{"num_hidden_layers": 10, "qk_norm": false, "bias": "none", "init_std_down": 0.0231, "init_mimetic": 0.7, "optimizer": "adam_variant", "decay_shape": "cos"}
MLP neurons of a small language model. Each row is named by its layer, matrix (gate and up: input weights) and neuron, and shows model dimensions 0-127. Each number is 128 + 32 x the weight over its row's rms, rounded and kept within 0 to 255. Numbers have three digits each. A neuron's up and down rows have the sign that makes its largest values positive.
A block is one neuron, or neurons of one layer that tend to fire together. After each block is what it responds to, as a language model described it from the Wikipedia text at the highest values.

L6.gate61:144090100139074123073119079089169147132183132145207141129100124118158075095134138078132057125109220141135093117098167101124105133140116084149139141100197146136111085099123118112116113209072116103130138153118101086187159130093131187145113131155038179149069106125105129112108128182109095128149176171106098112126142128144149101131056110120108088117111130123104146108076121108159177161188
L6.up61:183113068095115100108147146121087132132168137171087148210120114161088133114215109176156134133113175117112091185111126124135167115154095168082167070084090130112121091105172145112094131146110153110153146104067133161103122080141127124121123120122165085122104121143116094175154130109113093159176093183146079132096119142075191106159142130188087145170101115170110110199170119158136180134132
L6.gate66:115156056152125138103167142079173148168143120116103092089161154122130120094131113158138092134088144122107134186038151112192092077144124172073104075127155198117131149133124101102116172105149107119073129137083127181196147094111138128083078129096070136113088124125138082119136078167120129107156152193118153086118165144160060093117159087090125106081165111102089143199083109106117114127163
L6.up66:131155153187061105134128130079052151136174097110074216123190120077205114160167189128113108122131109161133108116104133126153086122170116143129140100120160115139152154112105123169090157157075072050117091140141173156116144122179102166103098100144068171100090135087120165102159081136149131092167154164155130044118117125126102189159126084169194094068065136150124118138143111121136168127092
L6.gate85:098093128109136146152121073125089187106104205123135139143139148169109115190100146098126082117098115107119104141159094125145159143129136110159155083109150102159096108086066109162162136160128054142097137190155093088105166158154126121186142124117138131043088182098147128098098095162155091120158150149122152146156102147151125083109176145115171177126109130088169120115199044100144117167114
L6.up85:124188113074112140096188138090111137085142160101146178101086106186125131142151092156119102145179126092142106144167158054129154108145102117139137090121174093112105086122107135148116100104104082151161063156084113092134128143107110130126118186099110155080113079133104132099151104125168058137203201139136131078155110134139180152110155179104141170180148085099132142153156109138123109179114
L6.gate331:117143096098151158108165148095166132124102151088072109113130168111120071146085091126144111146103107096100105099154164130149109188173090123171085173164108140098079139127132075189197211148074117089164113139110133124086139086116152157091108155131104126136108117148142169101069113133112169113142170110126135134191118123190151148126129167130152082165122108096137118088112123154112156169112
L6.up331:137096101079105125120095082174143157116144117150152141189114136130096129166125181165151178128108167144132127162150142102111180093174141083146066092129141130063094134129123138150100123132069119111154106114192135101114106123127184119064146096136164064170137108118168154103171145142120128133105136125143138150103094093155154152124111125099159081130181078136144092121099157110115129103125
L6.gate448:137119091122087201094081193148148167092121180114194145144157172077120095153129136065119144132100159104116108144072143085116174139131117038151086110108155110174157102096138113057191120148126123153213123127124107120122141133140119122078117093167126118102173143138219123101143215144176098131073150135089185155166092108100101119126139171158111096078092091118158125129189147109091140142108
L6.up448:142106191118145084147105130146165154165160109148187112093131144138126133127090137100108121131073146115103084143124117131123138140118115132026088072095188110158165132144113105104145145061132202089131132096149126114051123133119116079118158128147134157103117098159140118131150106111143121130074118105143139108121179134161100151170141165198170095065142146061148154106132102174133098119207
L6.gate558:166125114121109093119103127154170172112113096171150116187101139111084079147096154073116110087107159083129057145115090108156194106103131098175095142091158136144132136118128057115119120088026112118046103155128094145131154168114185115057065136098113103173145097129156191144122171133132151112141131162114165112112158124078160200067123119153115141125113087081129132119161125127106137112144
L6.up558:072141115147056127112128115115144181097104115134122192149080117114153094113138138221148094126117101115160092102146139164127115142103154116112136136132098108139081138234180175156119115106102139116149130159130103134091141110129142111069144136145041173198111112156117209128133177121158123110133123116162135092145123141119138123092171133140113095152133163114094129082111122147127155142102
L6.gate569:153157135094139089156147161082116214130110180139122159180087137094157151122110122133117104150115170097104112104106089110146114122153157147135154118165133133122216107129115111121190116131078086092154088110131138143166151163178149122109096135219076143056157094113148130134079076154102147143090140148163168119140134155141141128189190180118107133164131127214082088149109131165180136125158
L6.up569:167118132131094086171101148154140152130116091161110127130151142086142132145115093111093115094117196122108148174124151082143131104142153082121143085073155105199101129048086123192130113146113082092090128150164126092124109118158149081048094096099194096141196077165176139108152125165138142117050120148132163126074137115140131125058135155161132133093129122097190161181166152143145067136112
L6.gate691:132157103110157145130088205068135149171103091084162144170129129107105122024126114174087140105100118090079129106160169093169110150188152125122089110119144139102109165163098093180206147108101143200124095160098091132108112188201120088098120076086099109086119105118187109111108155136096151109126207150099138084125172150131143121137106158110090135163120150120125101089093046102119133166159
L6.up691:115155073148114106157096215117095159132130156101116106120132128147111115097135149155148126150101120162148084068090130099151129070129171171102158084166205114137114170149141099116122108132121105083132101063120146111140115157127113154134178071197124150057125081124165115116163135071112138163084152119135100121148192086118126101146117164103122133232092113151145086149101111169123156065124
Description: Word-initial "St" fragments

L6.gate48:161106087162110148125122171095099074126187108123094132126136127143155164153161095143156120135158108115164103118143128154145082176163166095159103162156116114076097094099088139148111215090138117130097111153090130135110117129073175157097173096100118148155136098101124050094097104150140198150129164058162052109133047151114111130100044178116148186125099139108105130183165095139132063147146
L6.up48:133160180097146107150140118134103140192126092091186099146139155133141132053114124181109101127153096123121173136170112081145140181151116150120086150165150098115144100146146096105147144139157124147132164158161109102090126155126173149136118084164041136092174162093171149080161185150117115109137128132088120126109135112163157151150079180088167138131166158157146107124153167085125138182101
L6.gate369:127131107125131072112155082153210115101159123149102143122148159129091117141131127143151112086102188145118126156122120051130136116136102126174106133095104130084135135102124132173125194154135192195159167100099087129104076128143164115122092105166114123160100112056115143100115172178119113130142141080109096121131176084165149127066062196133140118116134156148132153101147172115116090127101
L6.up369:159102129083124217111179068170174176132117147090129125143174102150142082141186078164208137120076170124123125118138080120164121125123113125192176136123106161100159151144084141151115152049114150106109173076129091167163123113176109164130116129137136098132076136077121135108144110140112105112164123088121044095110110122147090051128107116130135171164071107098141165098133066134105115120065
L6.gate468:128192177092154130120132145109094091137200149180174142070127095134106099111124181116187096135179171120104132142146157136158188130184141143155077085107133064078163154095096109153107138126083162102128050112176128079128091168123133108130131113128156152110125123096098139130081175166130142083081139171164059110101137088133189165136068155166112103134111141135084003174123138120137134149115
L6.up468:188095185119101138102106215171053143128124153119183131121140114181158086159064131182163136162126093147082175139090079111111169082158149142136117122166126120141151129095129131107169173052105158061110144125116088119130139156148134114197148069123169141123157122091170154064113154089117120168099154110146096161119081117097088155165100139126195128170226110048130112135176151178105130183142
L6.gate518:191120143102192183125184109117124134137132131102101078104105143150142128151174129172152162171117121139127158130175144113138148176159218087152120136108074119109125066134169161125148137123173122124149187128191118133210147221140165133116124149119099117195175141081083103098129108130141114089214124143134097134108111180108104087049131136112150185159135170153131121161171185113102103155131
L6.up518:085119154094106144081109169180178090127137105115193127100119165158116173173123198162131093119119106119165124093123195133140124193115153144117117139154119115150143131108211197114086174149231081142150130117128113200147059157162118188135177140092147137133090152126149119194133119127152099141139126172150067100148102125177100087129077145110193128143162089131118142122115120113131088149135
L6.gate527:101124165100124142122187138158128118122167173168167128134130198109208137099114160103192147151176170101135116180112043132152093120094115137159082163155112199067082187163143100127136170112142177100093134165132105133119126171198128091109132076092147107105136171128188160106105069155110153108154126087098102036090094086149132098073029128161108146143103159158105133163168150113125098124088
L6.up527:155119084157110149066116105119145123085181146138148112131080159139144076179129128228123162154136162116105160128167129132128112119135094128116136185084087241140132095086124166130128121113085162121161179147122097142148124166138104145134080069132135106106173166110108094114094129136113161062121107084145116114134152145159137151141061145102126126148100164167155134127141123135055069213110
L6.gate605:105160116114173158103103131144156127129164137172166174092107078129101126142181091182177198117094130147032146180146092076130137147141088122101159202103131168066116143092100125100175099129101190118064073098171112076154095112158096120111113117111083151130159075099133085151142159128129124123162186133109127143129161113077138134093154086108142079164107144104169095116115121127107159175118
L6.up605:148046162115187172153149071093142124143132109077182103128093148122152093115165181161153159138129097157151169081185078132183076036133096174107143130128098155102089133081138124032179153149111092136107129137108096135124145134139167090144142132147122138144140131137159142090170131105145086126157169070088135125154150160094104120128119173091163134173166167134151140137115131119151136087177
L6.gate640:124141120138118123121092100140148113084133107153130145106234187163114114162103145155144079164125139105164118147026089091130171175103122141183147132128082113124129101183135078124100109107086165069121069121168106120155096154164166181128151065087120118103086114130176115113117119116110129128132146146120115130158108112095131197145090177065066154131149157153090138084153124090130141160131
L6.up640:073132112093135113132147096204106117148132108119165111115088128150163132154168111155151151136099152112142144119141124128102120156077107156085088164131150146096143128135164083142150134091123115134086181139101101100184118119141116112072200107146211141114191183151159072153100119099104083103125110118139152135142131121182132112141136130104164121173161123100128149081145210121145099149093
L6.gate668:152149138086190178095167156112124099152128104072142171139149139099171117096100158140170197186101166165120120174124129126138146170221165122145163156111082144137117118147175113080189123080126111110126119168107124128247109151132205138132110107068115142137108116063144127126108136179097139115148100140098070079106116112095133103067137110080142185178103169095083176143155111161109159114127
L6.up668:153143114071119111108184145122163094119123114104183112130125157164119139123134151155086131118107159119104168165062143123174114152123160185096114120120100162124161145107142164082138138120139156117149157139089059122210087104104099105150126083132120148151127096093163150113143153140170176124134189095131122109142148128183098156097134169084101099149144108167100147112072189097112140129120
Description: Non-initial number digits

L2.gate87:151105131091115106101148099125103100105080132108165195116133194056109169089108132130175125101081128111137096162146089170130110136093176197080091181116114199176162110128111114145137169127177118101050131092165136229144123160124116088134204115120164186097093127140162126108118145147077192148146088180171106130145131095123148075110105157123131139111135122113108118132147140094130140099162
L2.up87:136086166131167128046136145142143113093077148080086087181133136161118122123147117172080175152086076134109108122133123134089097125137097096074121106106181174183139087134143126081138154102150146112162105120122125117094104123139145127104121054145104118020166125170138125162186099150136144116077136085088112089149157143159160130119130135077069130109146070172079130118143124131110075114107
L2.gate398:160104100173098132156116141104148108113142163101143084126103099099108133150118109140144161129087151102135077116075105137127051167061122128126141143120144077178162067108169120117176084115097102090162091123129121167124104154173091072173163118122136111105099121139103131099115114143097189147074136092152124088127107146146169128072085081161122162129216167082101138141126119151088095153144
L2.up398:115152121128085114144088079138132138102176092144122121104111093128149145094138119178085150124164083110150082179125155099133141121146170138095109113059116156149071078106133132090159151187147137166077170194173129112106100191163108136115120150145152076172153143160121102203126166162144187118129169126091144123193069108117207167100153074099181107098180172115149170136116088132071152123106
Description: Semicolon list separators

L2.gate105:165115124137173148080125079134130156136120180114108142125113123147164117129168172152163109098092079105142090167126105115145132132108138128089132169179110100137157129147127086116186145093086101104124113168181066106187098113145159118146158061070174156060137179109109174055130178130152114132154136121142109148103114193112119187130108151106123097138159194129124084103096056129121077093128
L2.up105:101150173176120136102163107175163134127140127161151092085111171148133131115116149149093108122085129140084161110068137100184129135174170156093113109092152084086131102108154082097113078117080137177120114165082119137143155115136150142094104090107105134162116122133104060137119141083123125118140178105090105148134116082148144112148121158182110160152121160153151099151153152088122179137173
L2.gate378:151147126156088173160112125094105122116128118114116114138105107107107146154140136119118140150107129087087111145176138106122198106185157152167135152111109142145127198091119160102163115126130119118107114086088088120088146127159158114133136162152142096144134120148146127093150109111073120108099189199113193167160132161207144134047168070188132068036150169181068178127147100116135127141100
L2.up378:223056173108141126140114085095068140125153157180108112178076078129087118156171129191126169178145053130078087177123145121136160141173116070148169141128154148069155099114139099115129132148148090113168110123163135138122110106099142140100139117144094150079100150132178132128175185137095145153155155121150122165136164152162128089137163123176127135097190179132122164148076109131114087111151
Description: Digit five in numbers

L3.gate266:110127115166070160126111109162071106065125167116115171120101129115102074091157126090168105131105090137134160166112150164153168124169120146095121139149120146126117115136118104107144129094097125107176085119149093118186121166089154102146174142093087082145147064094097122134147113135191162108146132119159167148127104212152086101058111133202041140160127143157131134161131127139144147171083
L3.up266:106100151137166063070134117141143146115123141085171100098077114085140161124134136114128043097126132092128087039144192177104120145153147128154148109184110124155185106099172099102156138117066144112154130141106130176116104118093122096116136142159168081107109133120141127169100107114135150100147192152112125105133122128173127155120213080123094178100143144094097102112118157113078161112145
L3.gate309:159118111104092135122095156166123083136094169120175204141126117181073080124089142107133180126117129133115104115111044107098170078135178120074109136119046113125096112139107130096189115059053133197218123134094130095089100153133167158113148151117225085162111100090103113155151107092091087061114138135084145131129123108132056114083136112133083112047114087126169104147164111143115112160194
L3.up309:163109130091092156147125168098162190142145096146144152122131145170109091126043081100151116189024160134088119165089109150144143097148074140139142052120074174170143135144129100193153131106113083122068155146108093125124139119076141146130091115091125096151123109140112128112099165107194155041153104102136107077159126167105141173138117196126094158105137100131113187142081131164119074119137
L3.gate379:121187140088096147155140070123093117168095118215168120190073121124118113092047113199155135091112097144126140129120086069158150116107167151176150113124140155115095077141107100115150121112101100140125143159134170146112092156114143062090096125118204077113164093068105135114125143102116128190143088101128142142175155109128142135112075171078127160100145142103112086131174142097148142111146
L3.up379:153117098166178199174129127080119154164160128123083153135071120136198074096094185123129128173096079134174079073051169151171128148092153087141156073131102145090107157102110141138140103112181067075104153133089123176117102162160068113144103072089148158086117152054125143166119128130159149150194111102159164103110118117136114155092152138125096123140100097111096127146135151122108103110094
L3.gate424:122123085068119162103170089148148150138130129091154126161135173118120059103154116081099074075062203124116147188113120109143183099074170130117075149142126102173084181113121126139146131100110154184112097159170142175030120092050181119122161143161149122170143160116147149121126101117095165136127158126121167087103113148182179098086109128126142115113124143128116092119105086095128146180068
L3.up424:063115130093138156097103045179147154114098113144136121162101170154169100099087130099133197134112098124130116130126132179148126117126163174069106067131141088152098137103126111145145148066095185173138122070134122153110148141093182160132162097119074153149098085057095097164063159070080175131105133122113136150109149139063066129138148098131108162085108167174149085123126058173092115122159
Description: St- word onsets

L2.gate63:060165110063090128118125102088140166110146129116113164101161158096113129173074145094095047142175084097159158117113158143104168196172144095074130118119111152169159131128072105107136133133163140117098143186105107113139174101164121156104040180109093116116125081100150162084112168145142138141153126154126108153144112116126128155088134128110073103103060102128138104067097167108145148134176
L2.up63:128130133164121101090100103140137123195100163144166080111107142116105160155143186110101119194118124110167143145092137145161109128149147075127141172168222144143107073137151107144185081114126100114193086116051130141108140147145157142151118129139170169146092117126116105096163130141135162073138135138157133123139138110120066187076096210159148135136136146119127142156151112120117077117146
L2.gate471:101145072144079143137139120167133143133102169125196156134145151161091136162118103124105134072109183145116122091104127187106169128146173097132066111163133133108109120161107141145161126129096077137152175157100105115090083138153157119129102110130228068179143106189144126098101136136155134118142144093087144103105137162215101108106152084126181112108118137165124132107171173129138096210160
L2.up471:111136145175152154057099104060113166128099143177148218147146145104097100120092093131067140099057150143162106156148096200146099157156136114132128091075189099094142117174135120199141173144107064106180102192145127152102117125124188077102067129131149163113095118115141126109178133090145164143124135038165139130133149115211085117104146141124127092181118083119156127138146087144115145052165
Description: Capitalized name-start fragments

L3.gate248:117121107164138192061140122163122094167157132066154134134173128097131150138085110130107091139164123138127134117088075117137098173140185133135086119172103144152146096158117186087088148090150066067145204141088113099153170162126168157199148080141129097173160180096136150110171144136125162070185147143126122153174159180164076070097149092090099184048136167171123109124197148135104086158064
L3.up248:175151090117103112131182158116124126131134106106106101155145146100099070101130066159171216128168129125100131123202148104147176066121106078091138107134189138135085151160071163169119154169123097109105144162061114070096106167112157156131091085089068114124115161153157112137145157107177202132142123191133154143073094103087125130133129101112140175082136129134081155155194101124123169146108
L3.gate396:129142178081091180074154180111170140180131082134124121051082136142097123122189195124145105154122090119085123193110151095124191147083125162185154132091141114115080137081140090096132122130165107130179123165122071143035133076139102140074093157159096129152163079136110045078140094142100178164105164128116130145110139076170124130120137170115146130155191172148138169153142170140083170184138
L3.up396:116103103111125086108099146133216130130111118108134082123049168232144112146102097147121136131170122118159136111142156138099122139154086158089046098090129091129105120093115115143116149099111075091138095119162105083065149140069150126155156117127083131149108126130083114068143115131090170190174155115112112137160105186088088099121042106149116059098151154201122081087177122116122109132120
L3.gate452:121044143112150179108128155140129189151114131150130091117095134147067113074198129187133196200139097113157150167120074092136167109138083055166140103115135142107103123160154240102159099130104130126153175118101108123119151152093181167072122125161080195060107117138156151107109122121094151134150148143201119089118113117123113137103109101110142096157206179110128131133145084092100135144157
L3.up452:165079143079086109133164091186187132125168098144144109158134137164108064063155136160113127174100110095123163121136141131192164112112118118132135070121095119132120098153086164174136136102153143136167121157114100129131166135088129159106128074207071142099140170101138138115102094157094156168119164089138117161132145118094126131159093135134123101078177161154123169132152091137096065147162
L3.gate463:151144115070129096132187108100162075094189100145161149085132172157123122141144156126127135134138168104130138176111122128155110070111088141089095162134091139125156087108159167040130078116179127092092190105076115107152091135094147108132141126105109139127168155088134174116158155129095133110140136143135096101113064148098077116162132159157194091115107129190188157156114103071124205158063
L3.up463:138115195150129117050139106167140143124157116166109170103083150072151129111142133102136137171075078088127138166153132151160132146134134152065134110128111138069159110168088153124151078145183149137079183113152090140143151098116153105086124108075130104104125193077121149088129128136052154185129178093123117067160094142079078115181155154116096116151172140136108128145107096083040158085091
Description: Non-initial number digits

L3.gate44:139128130108147141061166107128107150119175143189119132092091128128082131123138173073119140153139121136123125125095162103076168087167073125121118193111116093074117103137123173080128143147156072109143106106113108200149129127140173180109147063182139145110124160115144103062134160086122186092104086149170058130121173127105137111143114157133111125082132124094134120154117142145058135132146
L3.up44:180109108126137171175131119140117108109102131103132139134144104139214166171145149104134104128142135130153115182114131200046100126192094158140081068105075153116122081119134116101183156129120154142155150096135134142132098158167113117166122183068170111167130150165119094098117156147185076127111153120074097080110113156154166159134118079091142116145159078106119122173138134145111082105081
L3.gate144:170143155117238096126134187133062183132136137182130141134118125084175059105074156074085129120116169136099106104128115141094129124126152094115096126086125138115060047143145120052131133147047084123116142093094116137163134147085099117229206095105104154160140144153166124156125148143074154177127138175054110134101121123142097138110113083191152168129115053155149137140076165135109145157111
L3.up144:147083131166101158121107130133124146112163130062134085151139155106142124119151086126184138172149116085123103092082124136115101127175113122089107090162140085090111159102154074139147090090153146115124173096098120174193152160164084158141121118199121108104113170165121089138082147124149153090127187153148083074135129093101098162159085114109058135144148119172139150134101108228053126154087
L3.gate275:120206120081137094111081092088058150102129142111174165121146164180170222094119172133055112157124116128170075116142090173088075095075174089133099148066126180119117103169166170079095089041083094182164109079119143192116159167130101158147102144108177130169106157097114113073140110144117137119145127052163087144172137108141168147132082120195147121149127146134081164169164121141150138123092
L3.up275:138141085109144105132130098149148096065151168181198091147104141180119158159164074211123100147120133095169128096172167108082153096127143119143165071123096093133102067223133071162167152090119085067099132179122136160134127099111160116151190107142137116140146173182124124154118145135154132132114100166091128129172164078138151130068113122096138139145148083169127090098072110105107092101138
L3.gate537:181203085119092103146129153112164101137171123161185131137069105092133179135112097161153153156156124153161099150147138116107123135163095089084125086100135145153122101144147199144180127093079121094154145119183107106090200151143127134176149123119164120127072100136139090144076158150144154161131114126092133167158125148127126157133116130136142173106100110139152101131113118087098085131154
L3.up537:191067111065145111141093133156156135090122161082101144083094124172137116127153084076100124135069123144131120097123161132082113127140140128161151173118111132138114156152106111112114155115085119174095128163154118086087080112095128072146089115110122122106104102139007081060180123167171089123163140076133142093136105146142115137154126155075089149182123090112223126174115129163101097090139
Description: List separator punctuation

L6.gate101:138185140122134211121098168124098062149109191167196123116142168215101101158163114093125166146146097091100115131079136126093150086120084099165122103094132106156139147089162146113154163167093096118068118095132106143169150138138088121088180100104150098145069064136155155104114164113193111170129135095132139125094137141143145139145097109155130142129123112106175155109168112115132105157157
L6.up101:153121125077098097092123091123080153101132077102167082160223180145122173079101139147145135131113088118126099139120121164090110197192112148110119125211113139160097123101127146131102114122066089133103104184176135131131139111090127158140158106105149102145098228072134076143162129106101124149121094113104061067111153179148094136130114115114163093103108124135114141137172153142144182076119
L6.gate133:134160120125131162147179097091156103107167109171150116123128159109108093131090120114062191061108081112129143075095144130152113184079136182150124149073118129169135134141109102135140121141111097156120117147145129155110082147126086151124120092121123188101151114095132121092105184098103171155177157126151135173155112070131191146146168138111111125100157166107053146095111139063126114135161
L6.up133:138116110130104085136141097152151116105173128164127163121156189124122120130118142177112107081076132094153119100104129130072101174097143107091101107068156154176112143139145096108107156040065122089093140131107104093135097134113085112162129155142124142121149160197134088125113134114124100150113111110086163132088099136163108106125104132144187109135158144099079124146169135115153071156115
L6.gate139:174145142142157142108116119169096119113138150121163106141137132185131144133203103081125074110100089132111102114098102153112116093132157082110117161127171129140065108144116116130098123142084173161135088109143128123147166117161091121092127103126132092164167144050177046085136122176166106106083115145111169156143085156118128124171082158168170129115052127100117081098116162131115158126135
L6.up139:178161109066199119093126105083137159121144152164171120150128129130126151106124113126068131164174105165157088076139084146054098130179097145125112127085123141122109084144146150146137167056102098107102111128146159153108179143123085131155129179160165114156125113097156116131097138129122155120135155166123141082143187085120137162117143140093085176174128155102122098142089070126101127049177
L6.gate293:162142138145163158164120133082124114191172141087117166108155112078141089046109107144075098177153154147105169178121158156072159142169178122151169138083107122098095120133162123091103121129146135119125057144143132118192076148077144118196128128114105145144111142115146062138163145148102223129077125137141089115153140112101200096081110164116157150144124095080148166188139122148128182199080
L6.up293:140152173118163150141161107143152178075171147122187185125095166136118141076129128101140145120155165074104141141180138157072206120148107058113114112114084165165126121089099119157154132108153101113173123168100109085177126128129068117136187114181090138146092182147163050089125067084107099076110137111088106105132135177120151164111144100093112110152157126149118147129099145155095107154093
L6.gate372:163095078186108167100119097138159157130099120167116179079110127153060104136109097116119114122146080113135099091072070136111127096046116132161091138143111134124169044112159167107077096166110130144167141131167138164132129154114082163144123095136136122141126198156127084116147144095077220147159193129082208162088164159157134111153165120107117159120107141110168135150099132106141113146100
L6.up372:120148145107186141169159143129094145111149097070113153096085120135130081117166149167112062171196090111201191105095157199098125090077093155084096179150086139114140070145129144110115156170095076125158139102137139191128102166133079169172182129136140137141094129114131096150111134093100199111146138129149145134139122133148138138181140090090115150116143146144087126146105068147129109120196
L6.gate546:112114090079152124157104109075099100116101126142132153148051150168079087108163119146120121071158173129178167152115129157149178119106118118119096163129098202100155079112143118154176090149137093184111118151091064104140097172126155137172151088138172111134096147182174186110058114098138111139176137136105137105141135193095122149148098153107149115093138093129105143066095109079162129141182
L6.up546:162098137108120139153119129123117102183066154117162143210129143099137131069140093078123103133206102128149103119173117103129132107137174079214121121139136156153069157161103151103090111103125128166148135103120131186152071147078102156121113151154126132162164196092146074152164117081175165107157129150050126129084117147173126116125115104136121141137201190161151139122127139169100140134114
L6.gate654:127166126098074151089144137130145094161136166137153086118170133151114117100108145089180084161197110095163096124101132123090192130229065112077124106175111194174128088100108127134123103152146109188166130137101128143123102156180100208117135115133069149088074168153150124099140103107156121158085112160121124151160166151151162157125110114129114114142189104111167139128148141126082111175103
L6.up654:176129134083117144113137072117085049127112158154177098118095131162111065101119131078112170129098125079143148101112174075106125144145170078127160146125129123148110128057096137140139089101124175145141164178150150111131103144124124167166125084131168101108139106122118165106111065099188141102109139118106076118114102094152119121123115119131088102130196150098086100134157150137119128165162
L6.gate693:124106100086181140115146107121148188142122073174142106117142132107109149105055135134118176108106086120087134186148149170111157087157135083154096173102151118135089108108104121120119144107087079157143081123097087105122134150133135060153136101101143109155066145070088070076128140169094152104113145133163113130110129150133137150150107168154110166025087192088185145145158141122147186129100
L6.up693:147157130103112205107118152075148090108167102186155165142146179191114146115138136126112233129112111107126128120117134115083154089162064138121090128151096116113158106166118118111160152126152121098104129102152136152104078102137106111085145077160152193089147137149110121124126087117135179091101115126102062087138176203092124128143157141111108183129089097133113147182100064118143156110130
Description: Punctuation after names